Weights of a small GPT-style language model, trained from scratch on English Wikipedia: 4 heads of 64 (2 for keys and values), untied embeddings.
MLP neurons of a small language model. Each row is named by its layer, matrix (down: output weights) and neuron, and shows model dimensions 0-255. Each number is 500 + 25 x the weight over its row's rms, rounded and kept within 0 to 999. Numbers have three digits each. A neuron's up and down rows have the sign that makes its largest values positive.
After each neuron's rows, "fires before" lists the tokens most often just after its 100 highest values on Wikipedia text that the model never trained on.

L8.down558:561518517515549471523483470502476503552491466486515478502469523509470500533527495488509467497510494488534561539488530536548485515515518501458490531683498509520524515494502514524523497500501497541477492444490491489490489465493484524492489520501496471541516535492494483486503477460505504525481482505443499529492496486495513508518477479528537491499523505466524499524513486504518479543513499526521508490525515524478525504475475418501511511520472498521492485537475462519537500487507499514484532505497485505460515513515512485524486502457478471470508526492505485464515531499539455469490513504492493496508481460489519507528509534482524491508493464498499507518509499489469489513502517486519501509491505494482506475529494480543521493484513499493474518483514459512517506460516485
fires before: "\n"

L9.down521:450531506463495473517497472502518493445503431475516515524496491490510502524534544518523503504482479533495509536498511502501506496515493521494493473547443523516557502494491506484537536500519491525509500511493491486494501527495548491511523502510539494450460461506506533521530508490490515527521476526459474490497515481522495541495474527525473538463490504532515481524531511521506509503507500488486534491493471503483486519458502534494493504472507479514503514514509480563510502481491466523490494504535503512475532530510522512503512487396499474465505475513463489481507514465484488511479519506500492517465512413441497538495526499491520474516539464509509525529472486473475518540494451498536506493471473473464504490501511481487502524512479473506463504438537556458515516532540489
fires before: "\n", " The", " It", " He", " In"

L4.down368:482504540549479464466497498504500494450542522482499491540470509494497495475514492501521528512490547497526464471537485498494472492531456510470502523507544532505468496511492483502485489530491470462509490490483502517484455514547526507526437519505539495500470478525536523486456464459525550525480509519520490539466537524461535540468526514473467506515512470465515458489518445495489531482468512495487499484531504511521475492496476519507499519521485506526500487497512477529484488519527459494544516460538476496509519511531509504496460503488459512476525532479540440484484499516491470536547464517475528528484498511469527564488543501513509512486486494509502510485483447528490554488500499526487506478498537485438497516521523447462522481502507526506487495515504540494509512505514472
fires before: "\n"

L2.down243:507506512533507486531472499500479480509514481505479466481493508506495526543521510471506507484501509485506513533483519519540493525532512527457511473664441531535592477534485469517478491526509488479500511480503500496478494455470501497522499497488489503522491484501492483489499481507523573483519461489459502510516536511499529507578496457463481486507530502457491461527493515508504496515502498491489497483528450511486517525506468458518528476515507505505508476512448509493473481487491518492508502527509518505493519490508475548512529516465506500463480504529493512481529526508520493501503541496495503499520520458504513517515506513475517528501519491509468503517486499497477492540502511484545478523546503507507514503490505511562510504499494491486498564458491469515512487487540479
fires before: "-", "\n", "|"

L8.down647:486572494472497497517497451505515479485477532486535507513467467510477473521506530523480516492499493530484521500551487506527484482525501497465479476588492519546532476494509492488493548501538497482469480469486479482519471502504531452495503487512521499418489523482509475504494498474489484482532510493532526476494544462518489518507481484504507541492453518496488483488507498514500496481493515472482540518483478492504518516507487498520482503484457513493466521486497524538521485470497491499520463486527489484448546528546488473509504487434473467446505478481466459466513532500490563485503532488492471535505480447484517503525488492478548470527466481500518470494494501483495492525505455447493468489485506503440536505485529469480518461518506487527502531472542527501493518514519489
fires before: "\n", " He", " She", " The", " In", " It"

L2.down509:473529484506522496474529477515488483539551467488505513519490520497513492513505500466510504521461486514510478517550497488514510490541473513492513488514477497542560476490494497480522519473528500479521566519473473493536545526501531500482508480504528527437464463488527485494482485520493479488502480484488522496539559517511503519533513502536518547503473509521484510481499538522482489504516478504474562457474511530470480510489476500490544523472501505501522521491491500511495492497446491500527522497500498469500503514551501527484514510478478516462520516562504515447532496472529546498477528512515489486497547417474508531518501498480529487540486461506498480524515495489470523524497458484515479501487523528492514519461538489501518430495510454501452528498558504485532484500555481
fires before: "\n", " The", " In", " He", " It"

L7.down84:473494521490529499454476516519497536497495517491504492497517465455519512518523484520534477512538513494467466532505499556555481509483504536520516491502482462455505502507553498533534542470487505494489489490509534518485498489454494517513507462523535488579491523515540494460520487490510464477533461496507537474486505512508495525498530471513500518507459506481524500471490493500530536509513514472505503511459495554519508465515519493483562503519528544501474520474504509544504523472489488460518488471514546493504495493498523477442497494460533507519519499508493484536503520460444505523531510534482532528483460539459474454477459513529503480484480455486495532492503506515497498511489472505503483483537513502492534491515538492540429520471479486517526532486533471529484539509524468
fires before: "000", "7", "9", "0", "8", "15"

L7.down159:434520481511530471496509476491506495491490409476523521509496506543484511495488494474510504496480528504483462505486488521479523479525521496482495522443452496477530506486507530491492525502518498498521518508478463494537536524498531500490503506499540535464460464521498484512469521560504508469507498450520510482510514510515453518518541479523528484480489510485539492462513519523518451508478516509504548453479451524486489512497544543496507478485476475479506509481499479532481485509461496485541483500551496481505461483492490521511472464506488479509528530514489551498505512486480521523503507497558529492470503395448515519539565519515519474517520495519491493524479464482496506502522504474491485502529474547456494508497477483508507514509503454527503518501544496529536487513517503
fires before: "\n", "c", " The", " |", " In"

L2.down659:479489470502504503489509498509512500511504478474472516476500495470517529484488477503499460501477508468475508502480524500480499517505469506495517502595530490517499525497476497486514481489500487526519482537526543483486515480498454483488486458509536462469523524491436521466498531527483471468511567480523474529465463513508495521492504485466462472483524498469478505495507515514488490516482444520476499491471546507545465471468491421499513495500494488493493503491471541562478512514537480456487504508477527486445529540469494473515502510486514501505477500473540495521512483494482444479505475502524479472538463531499527490505521525554482476495532508527490543533479495485485466495512486543526546491501497503502503464450517478519530549486477525488519490485468469524432493519502516
fires before: "-", "\n"

L2.down484:525476464468488521519470483495469509540477497462554467535514505502494530496491520488553518479523512519485540532481514512491497537507522477497421491507497499498529437501491491504498585496522481503515494536467519517481490465497509493506477496479498493487535519519456483463478534478491505545494497436474500540510497456517517489499505466510454470501511485505535470507487502506498520492518504491512494500466531493504452471512463500494483466570479544449507517458481469536482509513506512468526527494470497482507477504465544538526468522459476526499474482481524485525507512508493512482540471483482490508518492514518484504492507493498489524533495487500433496480451455533503566468507483501555490477513504485510491503463503516487519525477489490462507473511546485486470497539499519
fires before: "\n", " 0;", " |", " by:", " Go"

L2.down682:513504554505494509452485516549518538474547474485496507435505468505447488439472513503550528505499543478529486456521532443511496518511497501513500481496482507497515463489504476489502474514525474528483486491498521509513524483528459531494494490491519497429502499488515531501499499520523467484506523519479510531484477525506527510478484492517490495492523438554529478539493490501500505474487485510513514474488513476499484541484492447491464469490520536475506530495473488519492482495503453478538496438481531496499519506482501509534482450480509456491467514466537479469474489528485512487528535507483504496499473478489489504535501497532522468519513516556500497531465474520509485530484467557471495495546500531502490481483469537502509532477524481481539502484416474505503479500526531
fires before: "|", "-", "\n"

L4.down155:509499513470498477536531512530494501519517516539467500487527481487512458503490523489547505521468515475519505550489476486516512536527499502509502486594519510526517478501450470541533469468484536448511521498522498489476485501504501546524456503487535526488519495484498480498439493503475497530499521539490514512525554487558529479513484509412507507478467492559512475512524486490508487513475518504486501494491464523537503550519501492514492504515499497483488492465535469490518508467492494526485502493511502503469501480534516519503486508494497499505465519466480512456510580484487513484498541480525532534522504503498503514480508513457479569468453498516491480515468489505472492496472521458487492499472467503504530502481463462490545505468515470483503505477509475516480441486540482
fires before: "The", "==", "In", "==="

L2.down631:507493543476456480512493493475474513514491488486517492481452487445505534493505526480483528531518510554486516504486464479489504531464501485479476525582523455450512481504514492492496490471481494508461497488486481490491497539493514514466480487525472503459519506489533520493511523522498464515565449510521554503519528506456532568512506499497456528512513468497509515496472475494500478487515520466456515470518463468471512477485526483446552483490520515521471521465526501489463519540484452488496469479511512477503513534500513545488527486500466517453527549505553508492507525543499500464545496505503473500480497479469506538504490494519537488499486479512516516493514454526522498467493489506534481520518492489501521499486513530501499488541479497487544510496545557466480474488493526
fires before: ".", "\n", " and", " to", ","

L4.down298:485489555485488537545507485492491489490484458458532516496497475505509535522490523476470482511500494496534508481503489516550530501560496525465437501550507515471501512481489509484482531502522520491499479499473505507492519475532491516488490488519461468476494498492503503476484513473534552494480550485520539510485497503501486471522477511516480543501533491488517476509456542486471502489479520543500530531481505499505478499502489481555526463499531466535488492503498518520482464477495515496505475458483517499441476472513511462476496489491508468485472483501539532500483476481482466514480477517521509473482444437493536559514496529508518492499529496537526549470508520473498477528516481488480514507470511472518499514458573472478517547591522529507472482514528502532532507484524486
fires before: "\n", "-"

L9.down566:481458501462505501476473520520511525479488473509503472466536503481528499481493543502522443459511528505543496524519455473481468512479570496459540434530531502495557502479517534499482515515495470496512524469493473490524506500491494497501471490503498524534467465467516531537478520496494528491505471520532507520535506483470489512487525471439425496484528501474535550505526476522472528492522490519453480453481543512527517470506511487475515530517520506498530489490505508444507512492487492504438515531476489525480476480501513488517488495496484539546524491463470546536521500494524509514520494511502503500529514470472524538539521526457526538499474508482480521506478505485507498536499516449480487525523508522504500450512489510497477500466543466498471477502514522504508482542490472
fires before: "\n", "===", "The", "-", "=="

L2.down642:486536482497500477491504484505492514476490492493509475488502513478471523543513468501487517486477504494490530505518496531518504525489459474497490472511488513500563493457463452526531516518502489498475507497510434521498546527483504508479473506481474534429498506482516472506502518529522502501473513496499522514497518467494520555549509545486500558463515474469460516494500584512491520529466504487498476494498512478493527515537491495486512440470543495506513545481456462450523486501504510482511507522511504432450519496495494498434498514509523509499471483558487488486520480518519541534505539523467518457503566456505526512497511515501538484520493503514490501472514464461522519493497480503550536487493487511491515470471496473462539480501514467494499495474527477473542510511514479
fires before: "\n", " The", " In", " It"

L6.down606:507472472462507477457529503517447536509524511450470481504510502481451504468449524515509475472499508564468509476491508500487524493540490486535526502468462501493540477459531481483472507541506500511583513511492517491509481538543527508517473529514497494521469513494474483506510468475482449492464513506522523511533483510496462468499513530480515515482515526559497482493537481499507479477534508505517532494458500532489504484531453496470476489504490520515503482517501489529498513537531477475487459514508487480481542497535487513423509530503481459515475503472494521493528536491468497532537496465491505480504511496508497492502498496503523491483525472493562512506477474522472535525534489544526464529494457473519476492497503546490506526503547489486455488504504472516487562457489480
fires before: " %", " Votes", "\n", " ", " ±", " Go"

L6.down170:442530500475518485496491451496480509495505472470539493541494488510488515510495534435532513515509517536485495496496497554530483522529494507437478526584476541518610505479478519494504562495524513488545516514512508491498524503489504487524475505552504503454468469492500502524476460497531495485474532494496555477485528554521515507520517495521524521462475485476522462486530489491495521497501473486499523484478481532485500522503502507513516471496539497495493514465455515497488478512497482487496481487511526468426522520515505513519497505475457495493479510507501487516533524470508513483498542520495518469480502452444483547539560509496518474486494508519476494495468503496476489511521455474473518484494517504466529516485512496494528506516508478494479523472547505494534517496514491
fires before: "\n", " He", " It", " The", " She"

L7.down684:484485517478494537531431502504477495519489533488524487547492491513474477473517492512519505520490496537485552461517523527493488497525483504513463531577510531484496450479480481482463561519519509483466499508521501510504519487473506511489453550542513508466510493517508526498464487482485523521519500518536532520483496525504458486497510476535533510510469468510489518515524500484458480485519518500467511489481467492533474523487505507531486496550502532473491506517513467533511505504538524491485518481463499499485524519544518489556492498421509538501476488529478481473539529529496495467491542515477482484515486507466503516519497465464524502489505522520503468477473523466495521513502455527503489516442537494478526564481546508517550506466499495519484520463530539521485500544523532
fires before: "\n", " He", " The", " In", " His", " After"

L4.down541:502486519533442485493491484502514502538477509505514450508451495524507508512504488473488519517480481482522541526504503513510517549507515502498504540647472539536547494517493495514472516510494493465521496497529509476494527460493491478542507504504512522552504488516526517530484461523533519443505490500466495504508503491480530540534502445474536494512514496468527447506502537473507503503491507495482533481499499515509519518516475485511504495513497508497512461542438485494483499507514499535501513510497515544480510505520490487461544492480465543470468490544502502510546477517525484499486571505518494502477484481500495515504493517489531478483520475486501492513497510536494510507535545491525481488507518510506517485475501514602517513464496510508475544494486505538504516506520489
fires before: "\n", "|", "-"

L4.down21:536534465532452495516528461532541513501498481539525485483507505501469508510471452506545540529471478490512523504491511481524518501520501549475507560477527504539504504518508527499517514484485496539525501536508501498518490482478472517470522494470520511506457533473494464462480536516528512509501461483522506498489499488474477540498504503553484485543539499523514460475483491476502485466512523530488479489472513458503459490535520497484504507490556515519490515529531485550489481518496466487557520525500518503489517504513497477485498513521505493507563460540487469532492498461475515508478508478469534505496558496507498548525508495478447484511512509501486478476511483532476499489517527497483485516480550506511501472483436504497544510473540512478505534549532529502512414467498479
fires before: "\n"

L7.down313:468481531506487495483497469501478490502490523456502487476536485520488468509545502494524475505471503534518443487518530518490541527525508521498502524546443528519485497483502491523501486523472519477455505514551513535517517491535458501523511491496493507501511458514533491459498462494543490530502507502531513516474516475472500466492510501471507484450501483533518486505477520486492548517505513480494523524513543492503485512531502483504510531508440513462508519509471535515474507492517496494470492483483576527538470470497493503489472493448465464533484470507473487492503525497455519430491441475509542551497494509494505486466470497482507491535486502465472494520551463507501491437472488535501488540495482517494532500435530523539480501495456540524510493531533531516488468507499495
fires before: " |", "4", "9", "%", "1", "7"

L8.down675:532528499493507480514486454530473488520512464498531498502502534500485515511494504503481471503511544482535520559465521541528504570543514533433502539565473507484536459535506462530504484511490489506525512502525564494477504503444501526473493525507476510533490527492497470495461491489493505495515512516460488505529517505485513523523506480493522473516508511500490519513499531521505459484538527533511495487538479481490490488491474481465565496509512531507513488538464502504525487455495517526477518501503491520512529499524436507520514502444463492470498494486535489517521492466515513486465557478493504495479543436479523516549501515493521486483503465520478498506464540459468498516482507500532487494527502503461509506518518463550546503497502491499479533495539475556527522483501490
fires before: "\n", " The"

L2.down371:481528511507493503498493463501504537517482461426489521506487483509505501498514524495538486497545515498533506495540462493523479499550503537485473500520528456510522537464506495488520494524466453507502493478496478534516513496497462497479493475516495534481484525551467467500517518488497509489500522517511494483522559507494518520583518562488526458500469478504504485494512523513509458510505496507527477565494528494490477505486503480524534493537530489484484505444460547490503481488470503481504495532485530500449475536467479484491541472507489486516478502499539502487485476519501508521504469521487488477506514411478465478484517471470557496490521485483502532493526463465479472475536495490494457530516475504500527538536498463490544548531508487527530504498530491484526478517540505
fires before: "\n", " The", " Be", " He", " In"

L7.down300:507511523503521446545470456521478502560501444488522491490500504508473496525518495498500483515485511497507551530483514558553480534540517527460523554632464488506514484492505492507509492529513498513483500455501502490480503455508494489490502527523505490534496517528512483496460471503521511530474520494460494503525492506502520496539484481496525496515528491500501491524481483519542484488530528520529486494513500503487507498488464437489511507518481508516500489574474476520542476504495475518499506514492474532448515521525511503541497491397472461490495482508501473500524502501528487471478512506494470523503479434469504512534524524475534486476484456506474492498499525470477495518489502500515508488504502488490522502512479489554527506478527480501484500472516484529527517491524501
fires before: "\n", " The"

L9.down7:533506550441522499530492492489478474541517479471538494490471524480463507502504527549494474513489503493543529541509508512482540493551518498456500538558494513494492500501506504494477504516487497520464515473507487500467490473444496503490473503489481508524466501495490472499477508487509459512525500462480521489527504531497549488541486488463503526487494485477502494510513506518507489488533517544456482522487491497480495508501507501500520503521472538520508505513460457530514512508499511528463504481488453484473506504522475458529476506412471494467515484472527476482571464526480524472453532504461465511492481415495518497506502532477484480504486500515506451498508503489463507515478503491516534493536488459479496529529505480530527473460520518505461542543551508523498504484546468
fires before: "\n", " The", " She", " He", " In"

L9.down358:484467535505558502534507475497493523491508506460531500450496464506513524497475453509474512506520497437450543526492519486533501506553487494454474512449519509488508494526494486493507507498464539525530502475486495493470464518477495478455466518467450476528500539468497470526521511503514477523476483479521527457476466509485543504512520472525506498542540477492501498473530537480508479499462488527502480446512530515507507508504498460473505496498509525456519518506528499525507475475543492497491499510499543517458507484500479493450456491500516513485485510450512473516544514481480509519508537498482505502542517476468503513510484512484517483527482486501466497553517514459511549469534479482478511486518494492432567491532493484504525457495475437487509515494508460520517486489521473
fires before: "\n", "ed", "al", "y"

L8.down269:455491512517486497454471487506461505517515479517506522532478465521545503478461505510525509552517481508487518508498498506465499524479480481494476487498507510446515464503523462527524443487503507473501450487517525509518483478467499479534505538521511509527528500542497554505510544505491488536482503495487513517466473511486555525499506515467471494512501506505491527513479483454512488493536519508474443549481468512494476493526488515485468475474500506488543477474467501522486502526522492507514503547483531498507498473537493545524467510465468546541503481538518501493520497530467501503544513511529481524521527473531471530521517472468478497507517523493529431497487504512531547466485511519476497565506497465457478521522511466490530548551486464470502492551505457535502538514502515
fires before: " in", " by", " as", " on", " and", " to"

L2.down555:506506508512520513479503527519483478507536497493483477549519510516515518525532516489486512516473512519538493479505485441467500535514507528499509503458537449508509492506475490531480506495504502506494511531492509501488500504491522471473481516494522446541480551477543497484473499472499478457512541527529484517490507543489499467536524536488555501477471538472484469510503491546511519518484449550530531476517547477481506488504508461480543476513479494499479514525516500482418459494554492549490509503527509502485528483494521525513515516485504462519578514510505500492546529494485484492499543478469518487475515488528473546531467470516535447467483473506494497557477541536497467527500507503539509488546523493486528499518493483534527477483468478484509521511534476507508488512515468
fires before: "\n", " %", " Votes", " life", " ±", " details"

L11.down23:502505496480497508483481475519496504523495521491474505466506510495495542516473532463575553539483501509500516476500506456493523456479544515511522493485489519456529503500447506495483476500510495508503473509522513472492460497485495487477462474503531478456480510507492465572532535546486524486472537490512465465479535484534495508507518546505492491482467510521530514477478533508524507505535489476485485467511502477504543473486516519506499479512496524490536515526530545528457474480498517490542530465532497523484525430487513461496507508520511525462491522504506503472504494494509517489498545452503484521472446568499433479502533454491501527542518503532544504509514517524511494491526523515514506534540533533522473471489491510499459497518509525540509531501526537469492472496531478
fires before: "\n", " released", " a"

L4.down702:484496502447518500525478488527458494503495459477523469510482537523511484514535487501493509503475502496498502543468540508538516537515495537480505461684466505488572478522525498488481485494501507517495495497516503493502501483485504456510507525491478483511471515492489507501494497506506530496497448488448506508489493531527507519567514500478507506509528511442527460497536498493503486521488501533509494485516468470488492537499466448506524516500529529501502479502489524514468500523498536511495460525509530508517475512545503527512504496478516504469502494518483494516528491523482505501474542492497513477474538491471530521503480508451491535495472476499516477517500530496495506509505473460521478507564492471483505511522479496516526512494515490530516515460478460485509525478486481
fires before: "\n"

L7.down110:464519530492464493454487493555516544519525503508493476520518523486496520525491540508492550451507535475491531516515513492487517510499516493503543499535508497496496524504474473476522469498485510526515513512515517476498501535517485492488493508500498492469536576496516519513498527479509506510534545510494478506556554510504492495496437505471520544510481496522489542506490466477494485521521495506489511548474473478479498485530497487490468519449475460478497467483459514531419510487494518503471478499454503495531492479538497517541515453441476495483502472499522586494461516491508471484525532488512478502490496466454505490477504504463479489505492541526482472467527510469553519520494534521457500511458480465482499522469516481518496478511483495511506527538515490480473511473551495
fires before: " to", " on", " in", " for", " during", " up"

L9.down387:547478488530495546491503548481498418531499515505483553525490518459546488452538474505505529487529451491492471486485552513502501470525477503511477433502477524469526540502503479534511515487450513495524468525497499501525488512519463535511489530473498515533484505516497488472483488501522511488486481520505519477512511539471515535508447459480500498511501504449498564517496500505502474525518526512523528491504509467516501507488513520477456487462546538508565515499497507518485495511487509523467488524531534547484523492478508507500497519465496499520486500482524525505439490447489525556510495477518503458533481537511473522518464497517515479467535477483505499524489440531493509503490490472543472499489517516491531488524487509485515505501479524509515490494471481491529454518510556
fires before: "ation", "ed", "ing", "ive", "is", "ations"

L2.down492:468505462491477472530490523512514519503499490496463524493532504480476511461511516493492473518477490511458513540515501474471522548503476463485472482584485513501528550483513501506452482459464507532517485503543470497501486450461559462512521477518510469540555513486491501517496501516521560474511485453515503502496492490523490483542497529435494480518502533535517468458547518541506495510548486492478498521462505486504490493512517517472523491495514518474486460504510535520494507488493510489514498503504528507484507536534509504500458506516511501534492467472508536567453473538538499515521471483537465505447523509508498463521541507482491467450480536492500478517503503478476471473486501524483480498524463486466489523505481493484489525509516551512482509494505451539472498523485497
fires before: " |", "-", "|", "\n", "F", "S"

L9.down430:497495522520508459525512467489477519546511493502513496466504520505513485505549501486490490464480540493506507486471536541525451527517506536474514533669461487540532523492487452520527491484544467495516495481521523512500523457505502524469476511528547475521503516501514478479495466501526535495487487539475461501478515514519495508512494481529537478515543498481512457520481487486503478516496518485516464488496482525477507504496456463478517536531508498483496457510456494513497477514500491491504527495500493504470501511540474515519519534444473504475495530507486487457501516490515473461499514521519467487543493482494533497514501489486516528467530467521495504496466512529473496465538504533510480492511483514511493506495529477553547525505501505494496525473469468506511506484514482
fires before: "\n", " The"

L11.down285:508512532523520477488506497463510470449501496518499484485465504494486507473506522472488461520452490492477464494494466463514517483527517545518468525447521463534449488468506468522456470492540469466477527489471510519541461537522511549516498503520502517496520561509494486505536487490520503514495476480479514495502507451522486498513491484514443482503503483520480455516494492495459506546526485458520513479513513514483498521470511526469496505499467460540458563510493560519526464463477506511494509562530457514478575540499499500477497467494479504501495530441492553482491479491485474536498469478492466505497519473489491500483462472534492514535527481470508504547492487493550490514511485515486488535510475478505483533486512515507444517509500500481520521511506503523481484494516489
fires before: "\n", ";", ",", " as"

L7.down430:541526517525497475458456493500509501466485513508501505488501551526495513491501457514482509530512525470479470553524552496526500452488497514546533551503472526523541527502491516490520476484440522563481472498479482472557449536532477537512525505491506540540504467485469505482524518483455484478520506517534527500497538465491478445505515493466490500496495491505484469493526490448498538495509511485486494483504522507492478491500505469462507543517493514484512447490496538479477507514511547530545480517495522541480485489540468501530485545467481534496498498485502504491548503484534525450492504515509490461481482555506540515523523525539496535532494492533476488496472484523532531487466507516484511506522495499529513505472484505495498519478537479492499530513474511528531444477491477
fires before: "|", "===", "-", "The", "A", "In"

L11.down107:490447495506500507521482538500478517506485529510564470515493500526523512477505468508506512496503548451473484531480480514517523456519488473549497485511451503485481507500483469501519500493480483519512479478510510504498456547511473530512494470464487508504512511532523525511478523542508484501478531530540526488502533526449531500490490484465512436458505506458538495484539528508499474507506522478462514499517506445463517463528514482489516473504501486527467468481555491526560496469473500520496521464476488502499471457511511555506554471512477492535485524483506491513471503544488474515477512514498502496533543504495485589472495485490523486494497453479527503539468462501549472548510454534483531528530490508508499486517512506479487522496476474485511489521495503460471488500482486
fires before: " in", " to", " of", "."

L6.down552:488524483510501478475550517478520491495497509489484475522466450468513474489482488468500480474502507510511466480463492497463532478475508476510555471513472466480473488490511475466536504488497529503477562495493515506478518480481462522530493506495495479507471534489523495531464498485523495497487496450508494548521501517482467494472526475527466512519541485523526499522471492496492450484442477512500463496494478493488482498500524497501469492485481505533502471545494477508503547475478508500523513485477532492491492495437490483489460520593517507558549501507486511524521522511508460523482519519494492471488530468506465490508547496517489507526498491545512522529433444494463506497524485517523484497453519435537502458481521496498511524525487517505488498442499497550499500548498458
fires before: "=", "M", "P", "G", "Personal"

L9.down105:472489514489504486509517489516513471534499468483522483549456529539484485479522500543525497523515542486509468506479504514477534474530514532482477501560499539518514491520526467449506533539507467469505526539521522480503492467517511520506511514486513513512530489520538445506467502501471476533489508537550542510475504506511483489518533504486455485459514508476488469468509467493549460490530492513482531464516535517503509521523482524473525464517470508471472497495500493493466434471535491523496502468470503502515504483528495482465474492514427473512460499515485485484500511454517535477489531513480525494459518490492522507529485485476495499500554470540503537525504499492474466467523487519512508516507518530493515501497485489553543501469545443476507531534530497482502473511564514
fires before: "==", "\n", " %", " |", " ==", " and"

L11.down239:497490510511493540527462519497497493520545498543503507478522519475527459496494510500526454480490471500500493493534545506475471506486476505515451456550500490503477476520489514503479463493492514515463541476509533471438518501468497500505505498507509490517545513499493491475487516523508513527465442504500513481534515489454517480534476550527519531518549518490484507460498509496475491496471496541426516490493466489565498539488503496502469472489517465479480487508500530486550503511527485508532461508499524530485478527486494501498471486525508505496549494518456471506482502498493509489510487520440546505534478510474481507518453477453533526488514543490539485483522465513498520538545452505539481478471514499469462477509543533518520516446490502480463472515466487525520500514527532
fires before: "ing", "aking", "ired", "ed"

L4.down24:493505483499513512499499502525540483481512490471482488469521487505480514483509485492521483481504515525531480558534513492527516484476517480481456512478512517520518527528463524522496495534491513477501545506503457445508486487481496544510457477509481487432468479467418482494501483518508493508445496495451511507490539506487494504522519495490474502462555487430498500520511468515493492508489488475541496513527523474512527488521518471504516509573560488527522513475467494493517477527515510508518522477505537543467490503479481485512467464500495491516486454524486485462508453524492540509516525564528482459493471510456554505504525521534523453511517483528476527498524470532500518532521466525515497549485492485463525523510490461491478485463469502508471533503496505504485515493538513
fires before: "\n", "-"

L11.down536:496477495494472492517452521504549531496457500500518534507503459480509552474507524536512500498485481440480520503488509507493505511527524490555521534433467570521492521505500530519532458489522502538529485481500504512527480516494522514490502505508452545527488472522541520552451511526499498487469513476498504522495490545498471502487505506482516496499512481494483506462463512507499516539532541521558472512477482501528493452501485551520502503504478520476470490515546513520526495482451518541469490506443494518529462509514510503476487478486548483545509538490474472515474457496489475461493523501522520434524486571509517516511527481508536504483501489523510496454488507476480460504493486459528520464526492529487488498474491474530490503461486492541489509521530484504504500498502505
fires before: " as", " by", " in", " to", " on", "ly"

L8.down90:510494503518508510454502521549475470515465502466494505526485540493463502500480495499492492481516552516544512531491505545487486486467483511534485491520517504527528556491485511528471538532501490449494500507488512465485510529541521532495470509541573485489493434520492486498523525522564491518494521536476465491487501481483516473447513487532498510482495455451501459512505479469543512484495490505504490517519540511530460476484481499504559497471481496522463521500516479510493492495520489468483500465507483519510506514493500496527517482502470521526508480492498455489440455493491462501495470512485482482515450540493461499494488527520510469520552506505518468538489466542483551495467516508455479567492497519479503463461506498510526492485496470529519514540510534538503479470521496
fires before: "\n"

L9.down265:479452491498466522530495524484478500531533455497505511484496486486466525487470465525530495516486543501538509523508489531518490506513487536510507462524474515454491516502509469482550468513469463488522511449537537501474465506512536521451510506517525529457515534533483466524503486501498520511467501478535487514550453508473547510528462546498502473572470508476488511495498515491499501529495533497479478518496513532504492501489477503469521508471488477496500510525490513518451477470486513506496501511497515511561472481517486498531472489514511501471505528550478522573475535460503486519480454503518492439533538481561502496477517512503488472511493486535480466489493483497488520490522498517505529486522499545481530465494492508529480491477491446461539516518471469533495460502537527
fires before: " in", " as", " on", " for", " with"

L11.down572:477495494436503488471497489489432534511500470537537486506504462495531509532491473532503499484481477475504467496517525529478497497537468473506463495554495517448531509470511494503539463489513539474486464513513510497507491448517485472479502524509488480502504511497524535547490484526503512501488440497437517490498509509510488519548539540503494511505529446461519491494498507514534510479490526484486504532483515502468483555517504455512526504524519491475445526472507480482488501530470524512530511497521483487504505516472501487508492507443455488522508507502487461483499515535507473458509490492482526505540520416506513500475531495527579476455500491532508488520471505488516487490503534491533529496552484452498493494551502539478548505505480493493486506465511459495515499475482508
fires before: "\n", " The", " It", " In"

L4.down8:524490509521504482466496503495523524488467521512516526499479479539466500481517506522512523465499519517518455474500490474483530478519496528490516506502483475506475483494502472481462463489481495489513477509517454540477490461492521504498519527473460534452497506476434468492512485495489501500476450469535483541471440473529542479541506495522474462511522496499471510494490476498503525509538484478434524481552534505495499511492491485454543487496469489487489475477506548494539516496501495483482456485499540503528528517461456457496463526494451536506513456499526489486436467491503510493542494555491499497528505525482544536513497513491474463463509494502474490495473530496517497499545506531475451504526503491490575492511523474464493513495495488517481533524479456484513470539496522
fires before: "\n", "|", "-"